python train.py --bias="none" --init_std_up=0.0184 --final_lr_fraction=0.05
MLP neurons of a small language model. Each row is named by its layer, matrix (up: input weights) and neuron, and shows model dimensions 208-303. Each number is 128 + 24 x the weight over its row's rms, rounded and kept within 0 to 255. Numbers have three digits each.
After each neuron's rows, "fires in" lists the words (lower case) most often at its 100 highest values on Wikipedia text that the model never trained on.

L3.up2726:159115143106148144092082131129142135115126121132130121150122144078100141115127120150111102164120110143148138167189115143112101146136176086146108102142117138133130153128087164115109112089121155169149096125151130143104088138147097081154100140136128123163122113111138161157100113099142138137
fires in: "any", "each", "every", "allows", "everyone", "allowed"

L3.up2393:104103165144126133142129112152146166174128092106101111128135127114101124095083080135160149148087128214083149130115139104117139103164147145108124144160069132147109124119155117130163137148117125111148107140169186127150112148147143121139133125086149079134156119101117118108137079145129152129
fires in: "second", "first", "grand", "1st", "year", "cba"

L3.up39:138115142102185130128185182121101127151116152103127142118132165153143168140161159122134113094122160098127143163135127120134180131154126135169139119131152122154146109123128148140198154134086119090161132106090125110163112088144141111112167104134172161117147092085124116117153108106100134079
fires in: "more", "also", "very", "longer", "not", "greater"

L3.up3395:145149141127097108164130157158124082131134159131115120074110094155124110066118119141136133137106166141078117096133131092153127135130116142179140126124156112123148139119115111168152085135140093155098144112141155127151162158073158157125129129144146127094124102127126119161087104130141127090
fires in: "career", "member", "per", "washington", "life"

L3.up2030:161173199149118134114137117152171204104150121136086131132134153145172135105147099138118099157165129134135144160127142109134110138125102099160097144189121135150120144121106146144132083133116154131191112159132137101158146147055123128125157116114143135087096156134122121110093150140082166161
fires in: "to", "by", "off", "against", "middle"

L3.up1402:165097137149090113135125098129119102107091132101166101133103137132120082118086117120104123128165125122161106173173177088119135082170127117172074088133113125146122099097112132105120098135106139120137101103142101128141123082134113097127129168100126175102120114113113114092113120134114154109
fires in: "first", "renamed", "called", "named"

L3.up2300:121124121092108176104111118133145152116145105126132101127084125154105090079127146128166080069114099130152147125117122121095153102153125168087148108156121092137096071106093087137131125131119082128133165130120123123179147118143116130139136148145114139134087112096150137137125128125148102130
fires in: "court", "war", "police", "ben", "army"

L3.up2791:168139106129130106169109114158088106143120159096135137096110123167103172134150106133120091146092151173075128091133117086116129083138130138150098133140127141140140122151135124110134139144156084085132089151145190113183122126115115153174093158140110145117144074105126130165148128101083123123
fires in: "his", "is", "he", "has"